MLP neurons of a small language model. Each row is named by its layer, matrix (up: input weights) and neuron, and shows model dimensions 32-159. Each number is 500 + 40 x the weight over its row's rms, rounded and kept within 0 to 999. Numbers have three digits each.
Before each neuron's rows, "fires on" lists the tokens most often at its 100 highest values on Wikipedia text that the model never trained on.

fires on: "ing", "we", "w", "\"", "”"
L5.up622:527485525420524504527552535463516569541549536474538527518491519554461509550554581547532529524538547462526576507507451502535472525474492491516499471453476455467540458488538484500491435464541492455519531523502459579519470491422579485490469490490506615459512462498508401465494468528470648540446538502450525506569522540429526505503493510497471452512518470497527513521487520436443522501474

fires on: " and", ".", " of", " J", " G"
L4.up666:551496560480507481489448446439474597519470447528491482539540444510468543499442411523451543506477512513528472527573443546502456514477525531508530517496470495504547497449530514507516513510475490513512492496554379489503470537465505468494475414567508610515549542501610517469476469469495487507492505583521476513477516477461554470477482510524471505531492519579475460499493519441528509491422

fires on: "s", "f", "w", "ice", "fer", "g"
L7.up942:558528528530495475516425589481471522487500533450513571496446493513571550517535586504525438497409501406505499530498558547526488525537576487515521476535494560459504502513456478499512504542524381551516435503497533567478486460521562478509492461465562517439497492439507466445508528513472501577467525554548519469503475470507491507557490527538482463380567503462494544503584570513519402477498

fires on: " and", " or", ":", " sp", " through", " from"
L5.up474:518489590469479483496513482498460488508507472497435552504453458532471493498475488523457530513491527485504436432487474524505516495524517545566498495467462544460521429472474495481466488449480475535541518502537549464433511435414545488411520495538458602548483508468534495510553478487467529476505523513531446554483447510482496441568515543557512520523467556511472478536523474486620473491469

fires on: ";", ".", "-"
L4.up579:510477542461454480477504468539492531549538504529487541509510471544501496488468479489387533509433486462516499444541438626503442502554462474491546531550479503536403461448477616483397545524490433514509544455529539544487540486479501535493498480543524544460461474471523547512482535549481481512541533515491500567521462497481505476466478495576495457506419475556442493413461510453481509531457

fires on: ".", ",", " States", "ia", "land", "da"
L5.up1505:524489544483498459533497459457486484518481497498491540515449445517546527525433431469483531533441505481524527486499482509425480511557511457437495536507527510490493426518498543504491515532484490537565525434555504498541470552499488525445436485526513556461562532483560516482501492480528455508535498556467448538491479500486494473455450517489460483513488527545504463468446525413557502501382

fires on: "\n", "d", "s", "lo", "ro", "n"
L7.up1305:451471551417527494481583515520526534469505530510537548483505465428450440472563479543514541558444550447551486424516462559539494523460577599539483516456509454496492483530438420497452552523471491452554493486425529538477539533586502461503536439547460500469507500533561484454523499494612493497464514504551508500545464460456506434525470420498528490555525439506517461493553488500523460476458

fires on: " and", " or", " per", " of", " &"
L5.up1057:478506552483519449487539532467435559486485540465433506504485432541493521479488485527499526518470509497510429486550387509453467509525590581487519492472447513456591508436503498482429609441478501487571554468511485489411521511436518483442460483551510525570555527500567509470547469424506508496496532485538539510545517561470482450516506492595469503500494573541539454557510585507543509450449

fires on: "st", ".", " |", "th", "e", "t"
L7.up634:510532564528489467554491552552467532472510505539433536514588500492443477502575509509475496519549527463511547453487475561464447521419513495498513452488468523523516456536486496469492486397517538493565525513578493488570510502535482519541512477571499547509578511432521497482531516527417435527520448458479537508462468451492467418562531439422483524486429466467517488502414489501519493479535

fires on: " |", " (", " ", " P", "pi"
L5.up1181:501495506449532493519500454503525557494490446443460505541488501506560510508424499541491555526486525466495462506551451505455493464512504547449510517457468509498546408508488508472483521549573541495488554476486545500476506483492479531501523519500505583508520491445499510512529512460476472517526526501516455460490427450484501436476488495516447442485475550534534461496533546460543530459480

fires on: " c", "ri", " p", "c", "p"
L7.up787:485467529514494503523485572525499538515530556439457529529456470443520452532514519600431448529475515511498471465406475489507447474545497561541465496432480504488521516450436542417553523492459495510578477520504525439467503499425496581508454435507430472468487438515587478469483526521406484500394500503523556435536474535510416535516474482497419479467490508470562402491555546489565593447491

fires on: " a", " very", " no", " most", " known", " dis"
L4.up734:510445475479535473532444428530510523481521506445588424478441536531557552459530525548475484458486477495488445474499446519541463526547528514513447484483455504514492527487448479500488517515542512480505499542496576492488533535483466512427557525518473539517498392560521491461493478499502512473431564530595474505532432496483497454534410509467528493473563479504440423481442492443512466553502

fires on: "st", "it", "et", " w", "t"
L7.up1216:504504530472497491434585500516489411466527451435463587517435496488529484478512479499536544533503547501429557518469495494529523451518554544546464451517558502458500467481399414517512494454553493533429549562516520471478527516461537505532611488510473484514509542450505521462456503518469539490509472545493550466515528472460442542486611381473507528495487457509537448529475585547560432486527

fires on: ":", " was", "ster", " received", " been"
L2.up209:510552532477568500573509575517500530433511515425510538492481477459566501549507454483537567514447536487512447539563484511491536584468546549512437521529477481580534462491490550431455485499481436524468424531480531433531547548578490529483508461535510506486508470514466544489506512522475492458413493518520529467471437520507497479535433464520479543558516536530564449552474543497509401534516

fires on: " (19", ",", " and", ";", " organ"
L5.up401:621505549462473457416504562550547551521464538511510507484455458509481495470501488517475509531502521439466453537552415531590490490519570550475525548466513482497444450485544512502540466471556470522533476521527514509578514526469527468489533449473490527437560463493526434408561514462537561488538501538553504505488472581515497494502483503480416466532500435568515436466506570500527542452409

fires on: "ent", "ir", " met", " tr", "==="
L2.up1074:536476426540455532567555455508459563467562460551521515538519472567467541454475546507522498541493537497493493364549442562590442493512487491496522526578524505537494529479413448528443509403473481517467470500517543520480504565403484509418486531494425473505519522475568497519428548563440543557493477524508476485520530468384520440560498455463545510477520501499552429482494504520489477498458

fires on: " a", "-", " ", " this"
L4.up1029:486425533476515522537487472532518530479613530486475460450515529525529509553453490547476431488532588477454489439537411434514523447436547475501473565463479466437557483482434492481468491471483531475467504554479528460454514480436499497483468480444407514483456569483491506479520447553563540493524464494528521463472532515459511454564455565492511500537511485559528491487564458513529477550457

fires on: " or", "A", " a", " and", "o", " very"
L5.up785:452483450445484544492491473518536508463486522522570419437488570531441578484467454509457532527520514426489407466478487524512513503518518545523463535493483559464515437457452427532511443503510490500490540550488572496504500513517555489527520481500480514572481421517499493445505447448497472561470512409546415540539499521516535519484534437491545529457514503581438534465503487481541409455462

fires on: "la", "r", "l", "t", "a"
L7.up1128:468512520512505352503539493550439548481543476539494515576500503518456418534504427514479530535466527443480480475486456510487434498485511571525545478488474438578493482497547513484475538490528441521467467408490498469459496490468395484555553448553513485567586557516523615528475541560554455552517464494519518455484476482454503495416491501422476561541478417512538501498456476520472500561479

fires on: "er", "ist", "man", "r", " game"
L4.up1005:587459466463537501464469493491537549533465510525529553496441593559533474478465469502520488506489533500447566434490479390518504502484534482451514496521528556582540514500503426443492477445503515487463449564487526475517490484470587471560478554480519512528439470514492426434560466451600525524506520489496495537532452548482530588482494525571493452556522549553558572510460528522526514457508

fires on: "'", "A", ".", "The", "\"", "ical"
L4.up269:423444507491509499584472393457560514578542489455483470479466453530473530522502523536480540484528502507538439474481542484440489449500428507487495512526576467480499583474582552481442531507479597433516502466533520581472539532493529501481504476461428553425531516453487471477480419443517504489493467527553519526468550502503456446506567501418497521560562556494478490537465512460431456549457

fires on: "M", " that", ",", " but", " he", " and"
L5.up98:544533495507502471504545479496482589472527522432526462480498463520397492465532444564455454484490558442497514386479424571553474464579516479491504559559544536475537400407498514545477463545463484457503458456497537472479503519506562497467548512494518526410495446495587473441415453479513500487448498543507517517561480517509539507524508457459466554489459507512501480501453475495503450507428

fires on: "in", "m", "re", "y"
L7.up1028:493507493500553499499554457516450431588499553474570516510492451608573413464431526563523569492518503462465501502462529489489475588544578510566411503441554415474499497546528481518563457495497482496535493453465534431484523486506471562539507530469467535474466491495494484477452499458445539493461471489540474487489491535505511465395501466517472475379440437512441459534528523477517487537564

fires on: "t", "re", "er", "T", "e"
L7.up1120:439499530447537493528472559533444477527553601505530496563458475557495472441434472551561500532479510542512477511466447524467458521496489525538504448554562503440491523509481480416489457450547445445542505459489545405462547571501425466561523465505439489495527533515488505503488469504504541548510489442542538518477433524504532477506576529453420560567490482502535471528424542480533530575528

fires on: " (", " P", " as", " South", " Al"
L4.up596:473478460520492494521484447443548528580471495520426551504499433476562523458532439498499508489536482437562494481529457539506443531515527526476515536512512527504500508424430524458535538523471536543543441462515571504479513488527470552353436442463537539461504548493537552448494494540591574493424503517544521532512479513430460478502484535458477463576466565535489466427510517457556503456449

fires on: " a", "ly", " re", " or", "ally", " released"
L5.up663:560555572495515487490479492508573465491442561429513553514530454541513585514521482498457486540485489483484487476480491530498486491506524585465499531528502497501525567493510459447562539431502510499473478525464601519506525491523455456461509452450481499545468433558585471485523437465520508462497573497554525473574476514491490490501514430448496414428539472524452437451533555455594482551464

fires on: ",", " 19", ".", " (", " (18", " 18"
L4.up565:446455539464536513478486512507481566478486507531499514482471468609477529517430421502479556581515475500504531463513439521523472496551546521480503484485502537471535481396459504457458482434441469544565515469504523476430494504507457472506467423479467526511456566450534508487490520489505469542570490549498473532512447487484524500523525478518440461548484533566464483484500558471528476511481

fires on: "===", " ", " a", " an", " ca", "i"
L5.up1154:558433534539510496512495489542500532456580485501535556592531498562555520519454447545506423519507506459539511475482512512486523444456519488568470573516489526499463506474518430507474482512485480435546478513436524557499567470522532536450443487437431557447474510492561516446464506494484425529475418526473500465540451542504500451562491503483477444530541521526515429511511522493498503518467

fires on: " with", " b", " a", "==="
L4.up252:510439540500499547519463505539494505492550550508541484522548484558544486487488486491467455469466483481546422434494499501525496450495463491533493522523515536489553502509472526546497510397552459477497491536476557466523557461487494471491492471499465489404485539527555522487534518509501509494535435515439468516528484500576493495561478468520522467403479471557525481492437431466454494513420

fires on: "s", "l", "les", " of", "t"
L7.up1232:512525476553474497506481521507456543493530528573563514529472579463428423519520519512565537503506519486531540438519518538445464518488503532558500518494502476576552498472479441545429481488559478459541482469514512481490478511497478486557556512503441501502545516465532507490448502532553476520516493448545501453504460463478518455515507406514474549559569457519515504549462509469503503484496

fires on: "th", ".", "son", "se", "le", "lin"
L4.up586:479514518522471476463516452491472522494505481525464500489469472495502553501492433481441565479471512508567498520486498563489471533498523521449526503484525457443554484539493616495390511525469547519500494422532517530484468566555493473444470426518468541531450501481601485460473527441482441522543468486535529466501453514504546532519445540539476516593456561566470433449500570447549533543502

fires on: "al", " Al", "re", "z", "ur", " Z"
L4.up532:593547528504532477478563502499450509416527553502539474504569514543525509511518461469525485518428485532534470516485434524484482562454514495511556472550490524481466478479500376500502456438537451466501472485445414563546524511407469482537531462490523488539522473489583526516493486531569534522542507494507507542538524494432565408436538525493504539481553526493461401535479587477424475526454

fires on: "ro", "s", "os", "ch", "re", " Sch"
L7.up223:471454524461487512458486590561444527492532494501600522542498473494498469546471430518565529566445549477447540425572473509472523481495511508500456505511473536469477429492562464457451485489515462419522449465504465522543556551520466475535497465493520517506586490519590483478568466481490579565429564517486603470446495439478569494533544465464488532554474510482536502486501577459444534477480

fires on: "ter", "al", "t", "d", "th", "de"
L7.up534:553517475460529487525521506484466555528520508524490510496556556478454474552546482533491529496534528481500462535433487479466473538461456534545454528566461501552503494558523503477444534489501523447562545455517464442533483445571475574502471506487557516416481520458498505532494459506512504524500427483472523472475511480480538451533515450512445499451536444453455515455472527492543505408497

fires on: "an", "z", "s", "ol", "lan", "le"
L7.up625:563522558516520527540482523528480490475479542436504526483431448504538490505500481510452512516499521492522499486553560530513530488472503537529524510509552460407551518452444440541420503528527498405478508530528505533517456493601485465501556505528509502495528573470478490453494474413423467519407467492530495471450564463520514468523532470511542524525520437539541506465503510460487462486550

fires on: " p", " main", " part", " work", " debut", " first"
L4.up838:463463538488547502514564540531527567542520525501472549505476411439441515457496483554401467537515489475544544516485517574496487522585523547516490495511425589512481437479483459471482603497457535529541529507526514492489550482510466491489538508464481571466513571497520461445472480525550551553508479479501435413544504511518500462550436454544444498576468459436512455518492556482538544491409

fires on: "ing", "it", "al", "ting", " so", " Z"
L5.up407:446498499440489537551489546464491610463516479470557464512559584510497568499578479519486504496459550500480456497530506545530456556441517490535463517503516524573529466490515483501549473498511488480533551414536435507537536537452493593506471435499498500503571442522514505473507412488510460524585479440482476594487607527461530486405570525507460507418552506456477487510469455499467443471449

fires on: ",", " (", " An", " |", " Do", " is"
L5.up574:524458497453500480534514471500521495530525542411494482477470508524528511471546478540522548513513493483562497455434493456473473568494520541493470560473458472468520393429498529492460501485537430507526508457525545502562484534519484510508521491520519504527529449524531494475477547443533416505505574432486447509538417394481515441433510507535505520499478489592523487457531545469433533545429

fires on: "ar", "d", "ed", "e", "ul", "s"
L7.up1005:571530570505524521579527514443414495457530527500612529516472501491435511478502548521502504536548547446515432464506573533427504519493475491499476483505481518525488554443504489531544524465563539481545435429477519502517454444512573479520497466536448520468475535496495565488511529473459469476480401461467431512522422460491429484450491533448519507428519447483504523529550510520493444487529

fires on: " ", "s", " in", "ue", "sa", " of"
L7.up589:479460551428492551464542583399507509496468507488493458551493455498538429534566413489522524535478527444511539547552481459447428504496566488466503491452489497461443499447453426497511437541488452455537537494512546552461514527544419532515554446489488577496488570475586524553492562481516475541465489507572511537493510542496585507484510404512470533444476461517467499513463469510523577464456

fires on: " |", "|", "us", "born", ")"
L2.up1201:538470549497535517552475473534509530429457525471487476552519560444547489488445576455522458583478609431516552412529466474466488432467562555506510542528460496519471425529588455472537433477529517530455529468464497462447540502482448453526549539510488522514531543507480454525439416489533467555512503491544457457524513527502518453454503468506409432485495446574516470471512561461488514463473

fires on: " P", " No", " no", " N", " We", " ("
L4.up1495:471420546444556536578489447494520513540502452491494541485463449487586529477442546517516438540427563445538493496446499590469421504543496524481519563455440578505562411535506504498492526409478484492497508473443515439484567534490480484472562485415498509511486491485519559467538436515462488528499543490553412447547493442480492485476401512479460532520470493541454547535574476484475477490512

fires on: "li", "cu", "lu", "ru", "gu", " Hu"
L7.up366:492468519478534427529540442514575541448512461570541487499458444557579573469456450529590522509520514509465471517430516518457461484504534462516461479442493421481425517466526534491494461442498494444543527451568580543419533470472444498536443491580505476515551520495523530437538519584540496516468549514417472558536538427480535463565516513439471437577515496511574464428491477489509485516522

fires on: " (", ",", " ", " also", " than"
L4.up1477:545510558458518519555552543465506559513500497500494469509446501606522516514457587476481459536509498473446514458522512429549543451597497517493486519511499545426498565479503437504490466497495499462548562532538537479427488454594526502582537509472383604434506570468470447505510485550497549467476514451528495551504457467524445527565458458523486478515460551477466501448519525475485468488429

fires on: "|", "\n"
L2.up446:552438523419538447504524487521481488499439558473519515523469519497574483493508467438536490550432593395583470429445556537403517519512482490490502543532471450560492503483595428472466475507438496528484528482519529467512523484508494474487473522572371534469478527494525494440437482422538436552423476505490467474527476477396526453482484516492398473498504494464482430483467515463524515517495

fires on: "man", "er", "n", " father"
L7.up562:531465510449536480483511552546465524439395465523494496501460490497453563458436461512517510513427545484444533467493544507485480500407481493488472478518523507486476544478493457475436473485509536433496506572480517474492546478499528536495520570544413531460474541479463465429453464514479532462530480491471509486547490550483489528517518508563471454554476516543472563478464491472453492516485

fires on: "s", "re", "d", "be"
L7.up1424:518501499454470581481508481473515546488570551494556496545478507531500452505565433538591524538450501502500447443479510479463479535499464475513515528535482490505517377529463486508511456490539526436464479465499507479491458511481517450491478539550467481438521537512557446496431516468550477559510474523490526493497474439499521519490481549427501509521540587487582467510556566481485500514416

fires on: " album", " tr", ".", " met", " tri", " won"
L4.up102:435445487491555516476528451540516550510465476499517494539483426574591511463415485506479507504469487498564408446501463482535455529449474491532529489555556518512452465447535460524414525491474523492448423512605540483548446476466425516487433516527483472465477538512502509517436509509502434495540525564487424522510526508443496466565528482548485487524502499468484517455542563505512459491486

fires on: " (", " re", ",", "±", " dis"
L5.up128:606471464500524570556579501549560533523499446518507491487456443590545533518493537498463505477539501423498451456467563486445423549525459490473461501442535557527505522454471465478518492478513525524549523490540540507484555456537435526470493436513414515475424567429477545496455588559462491536419480433497452476538523473490468506510493509535490452488508543440481473433526444517556523487518

fires on: " ", "t", " re", " a", " well"
L7.up1344:507535497483544480482533501570467468486561525392562481478414571488516517489508425502461496524482547423483515440501431479534535461515529556545514592511474556468562495475520463597457488574499481473465476562557527494406612588471484528502518530501438519458438493486454493504462510513573508498466518533554467453534470470495514421499546492532514504551459531534491453526487474532486501622412

fires on: " ", "-"
L7.up998:497483526485464529575486496432479527508521521529488492521556459520524459455476409545535507534449533433500404509592527507534464524565552568516522515461482539477509516494519516563567514499570422469471468478488549472425516448533448520421484506457573544514474506504546515503482570498461446467503448490512461532524583507474510512449512499518503497459539455499472544517482533464514483469479

fires on: " the", "ol", " f", "t", "el", "er"
L7.up136:459418529571530445531485527502518449478462543451455510515467517486517452502448479535577505497490493515477506465459502504450444492489525493504483499456545481534482523513544515495559451480533478465502546482387560438495482518471488527541518462446482521439447526527517489473529526437539544478492512454483531477501480554481554467454539510501566496493459432485476523490394587428491485542441

fires on: ".", "|", "D", "The", "L", "U"
L2.up593:542447493474553499541521513519527452469502549536513469491459475449574440430474469554473510584512600438505489463453465581462494554474486470546511534488479528498506431564568506416446515498528492527506537538597559442559534489473464472475521580541439560457516527445462470444456511497553497597458481539551453439578500546464480447480540480462416488495488501535493439531514592482491511491513

fires on: ",", ";", " |", " (", " (19"
L5.up466:576452489419485565577475537503473565530463472439506558549486417474488507558424516509464541529515520493495454468518491523575493509530500546476486488446446463488486446454506472542431376560484517503502510516511522513465524502527505503434603466476452631493480500490554493523544495511463458538503538479523495475485518515497496499449477477492523500477429488457458478486521495387497478488511

fires on: "udi", " Democratic", "ban", " commun", " local"
L2.up983:568472499532511490521573512520547495489540507473489476547463424494453493554474522513505485516460573497521449547478469465597486486512449418488526485488456561518436495457515491607461483495484507409464468546500489497504514453474499486494437506430507545490469506501532558451405473466475533472501414483482469464513533497455515575592473481418513510517547397496513470489473513449551520481483

fires on: " p", "ing", " P", "k", " Australia"
L5.up680:475492517481517564493548476491515506404517488506476516489537506473526456516455504479398442533550534461447532430456484478543506545487492495486456547486553541526585460437473482514466445472462549532474470530485492529507514436543483458554488524461457482457482556501503479477438464479466483513530497414422496412531435443486521448499517546416536503528494432553493468489565530489505458462513

fires on: " p", " ex", "P"
L7.up424:503506499519486517457584562477457519465511503489515503598467463468521488434553464474471393504527586485547599488441507471551493470504564547479493480486561529534533450464510461498545481495494471487573457449440514416512570436591496501514498511464426494460463529501584444525488476471502524513470507550435449460578431491493451475548470537483391502494514469452545455484562571480525492444495

fires on: " power", "\"", "ation", "ing", "port", "ance"
L4.up474:458489510471533522504484461476504571570553535494538479513458522491411511519568550568446470528488472486494558425529474467512459480453478507548447473479465422431525520508464469464519485470488603490523502543532540508564542505490535485454455476498487547466531524511516489489488355471475582521500538509490524523534539527506504447498440523475434477502555444503514482560541475434524483552449

fires on: "re", "ne", "a", ")", "ar"
L5.up1278:526497548424561487424612472489418546453481517510530485522487463468493457547501510541519538473472504502514425432504496500548501495433522505492444490487518482478450480510461397553563512542530501436572510532476511533506560446587533540529530504512465514476541456481542550504524490502539502530500484495564458443559492555472508485464558481504532511506552438503452464511544493522474457455476

fires on: "n", "ar", "at", "p", "re"
L7.up1288:553522526444477505492586587513469453485470509511456515460527458449525434529567501515524552534478509513504502509480453492456455558456502503494469550426468514452503476529514433525428577543491490494502596460408485470533565518552528536531548465431489489481523500444530479455486523408566529512399476475510439522508518505429515418466504394520472460498498511474471500550537471497496491516537

fires on: "ive", "ic", " or", "ent", "ur"
L4.up346:526425576444568452540511493544500518489544512506492495523510484462514494533437524523548574546466527473497494504550520544473451562462480459573482527491525460451556464501519548527495508426508506491564538552480506421552525455591536526547438515542400539514416512470480508493489381455443543511543477435550490456530422419451482433493473513523523443541517542545468558574491553483500451499454

fires on: "c", "it", "st", "ed", "s", "u"
L7.up472:528535519451528498493549482504498481451544509548477517539454485546501522480480468556510495530473539461495524466435489534510436508484520539501490499479460466531502483475478463485480465507549451509496473557490540421493511437480584450504508483507487520499564478477485485467463454537446476543558461530466478494516444419484505495591538491614419487576487451545528480507551578533469483444421

fires on: ",", " and", " place", " club", " met", " district"
L4.up494:484486574505516480567486527438502551405490557524536473497437477565470483501506505497481503533462520428543514420459471549588494524472507534503549458494559491502475490469422422547440468493547497444508469492480501513458448469436582451470501544548463545414564473517502516475452478500498493501497434611490490480549481531471475515521533486457500517501539458526484493556512482489472483502492

fires on: " Gu", "g", "gg", "gu", "cu", "ag"
L5.up698:496465501491482492564579426591590528506485570503463525529539471444535503470459473497540472524445508480497462478454481537571447466551602460499429537437451499514470533490516486540435494454524529480492449530522594471503485441478447512534485512518521496430556460464490518480504435509445608540473506533465510531489484472526443495562447444504508447547457526557434504516493481421444472485452

fires on: "s", "e", ".", "te", "ar"
L7.up599:453443519460503455530508490560508452503540544550523527514471498574555513504470467533479528545549554490476527571472482566505517498527502519517543506485572487397482442443483541499484538495500440529523583426518569515549566486523472539493471485565521517474497564429525517535451500483436539518476517481431573503489534485515503518521563510507541512475474542564474478349474495468514517496432

fires on: "ly", "ally", "ten", "ive", " very", "y"
L4.up289:607494481448531550588524527516474534489434575504559528538568585510497538460479536493496476488533532502457450406536545504485495454514526454536518472489476556486581519453474479473527529422578506466508450541487556515512557482534527462454503530500421508472457530481503537506471474462459507466469507524490492448519515550502423525553447432495535445484589513504494468483438542447550538480450

fires on: " |", "emb"
L2.up14:533499570494496484548471485485527583489507550510558495545521559474569465474454465462502455588499551426482519451536483501478417496518601478497542524491506502490427445512583470469479476537576526452515536508454522464468490458490494496574490544597518521508467519446474486430472446432529537563474521495454549439563487501504515509482472524527369480425468473572522488538471563472478515488516

fires on: "s", " km", "m", "y", "es"
L5.up13:492462468450557509539424458495411476460547475543551488525527523586537433565514589494522475550578535485481552410468519524454526479492530496489437433512555458478509544484494459577488416459546499465552512486521523509513494459462564509554510522490437542443532533541492450498503426511517543513515478440502497515502466481460511480420506545387475432412496506506475437520509518518552449551516

fires on: " dis", " ex", "it", " is", " not", " was"
L5.up84:468505487489514506521506564496463592501546493473491488552521449480495488465568554492506507511525458514520529481516484550436446554534558505484497448505446528483455502508472421440492490435524504498599536504440521465496523499602553473488470452449452514456495523450516471506490519509529530531497503490551562505543435476432488457491562518492495492526534516505511467508484581438500510486432

fires on: " ex", "ex", "op", "x"
L7.up178:575486490539474494520624532548478514475505518446521567558532515482531503393545522490474397513465550493517579438550552478477414468455548532494508466511535543484473510533553390525494495596518493480549467489510577512563476495487470528522582565515435574458540447533496572505569439408497518537468531480528450495532488529494471460514472493496492482474509486444464475541518556464504429529456

fires on: " |", "---|---|---|---|", "|"
L2.up695:540472512434535489543484526523520497535514499469523500564480532483564533501485562465504464612503584499488525462491493520531508477462528466521541500523446535489495418477524478435463504499517463482463544496506597470493540491529466472508508504554496534536463534499514489509451429506520522577472477523571503516498488518452487438420512467493383487449502453496508394495466540484558524452484

fires on: "y", " of", " in", "al", "'"
L7.up458:510468465532492532563497513448535576481551518496499462492474539533511526543519501520500488486529520474560569486517546502477517476484512426513460587489505513500527528539532486479469450516546498512488588509498488489537496542547457449505515548484465513459508529509493516443478435427548429471512423445598459522468472488505544527472466435459494445453533506447491465512425514486471549462421

fires on: " and", ",", " in", " include", " or", " on"
L4.up190:519470518466514561518499503502525477579532497462484567510410465577478525492507480571413527472515483474488456533530453512570516426556508556520488549518533513454579430439407461518565501485482495480523454471462549522416491502450531445474487480501498545438492556523494445474497532430437533450493517507499483520569481455456416502473520501554480403529482483544458474512497607447526505451428

fires on: "ul", "la", "il", "e", "ur", "lo"
L7.up1124:560504505515453507530467510497483522479546470474539508522501468564485542470568495516500564498513519444595409436499480505450480520456483467531538415408535451500468556517506530544530500491521478563449505498490539482551541535473431446506531445586450603473487489456527469464447575390534435484504468474476448599549504443514444450480536486547554504429502472503480487464502561490466523483493

fires on: " large", "if", "re", " most", "leg", " first"
L7.up1051:525444520465544471485508436556487508492513487522487549488591521533486523462446496512505485503509492441524538469408522517478485489441514521489473494493510456488523419453466477510501544472436440508534533508449499451468492493500497480438476473499520619529503521483567567499446541593520527544501548468518454471512494587462533477505499457567525505563493446473536513513501511532498554519519

fires on: "out", "ent", "gin"
L5.up485:513472525479520458528546496479421481462432471563483522503510489472481453466542489477553569504474523474516493529532566500491494560443467475595480484513476436427517487479494468542516545463521515464557512547561481535548487464638527578543545493565521560526465506437538562511566473486466503485557512471563515509475539489508489473454464502478529456538488578488443515467430506495566424476482

fires on: "ed", " released", "ly", "ved", "ized", " up"
L5.up564:559539497455548490521505466521519556523486541424484590498588530631468521503458513578517503537531512485445467468457482560537466475596568553538488452517530520470478512442539454457459518478566501471527475504464534492451537489515522471598506401465459511493475446457534441485530516514526545489557503459466518524487491448457524501550495450475479465557471482470504432492501494452502422549481

fires on: "p", " to", " M", " B", "b", "ell"
L7.up395:508550578445505543526507523472515503450490455520446481503485482526458438506504497517473520515542559411571530487559486518511469504541457490530430509505625554452489436419500501524447497538498448505477507467414541497450463492467487512540535511506518495441473478485462545465505508500454520499449494505555500502489510574545556452513457433510524455466521449469524527446464525457517482462520

fires on: "emb", "b", "y", "f", "s", "amp"
L7.up1228:507488448496553488519451529491458541494471546462530551490482579508472488476514474479525491521486473423470562440545563492495496502535536445467500478505520532452578493544541501492462541465523498487577505460579531525495556467487571437504513506505503535457440466497455476477518539446520522501466446572494510525555447534491541493482538437475507461503547519498531483503485509453523415528462

fires on: "t", " He", " F", " f"
L7.up1337:549525530487509502500498504499528508507393551470499568514430562493507455430536507532538487497476520505510509420452440483485426516427536518484510501506517548507579450510518462479460450507527478459560519533560530425533515508439523581542459558539499562408537474548533455472555462476501453506472532534459476501520434527478490517510459507496526501509560428467500466502547535521552512534499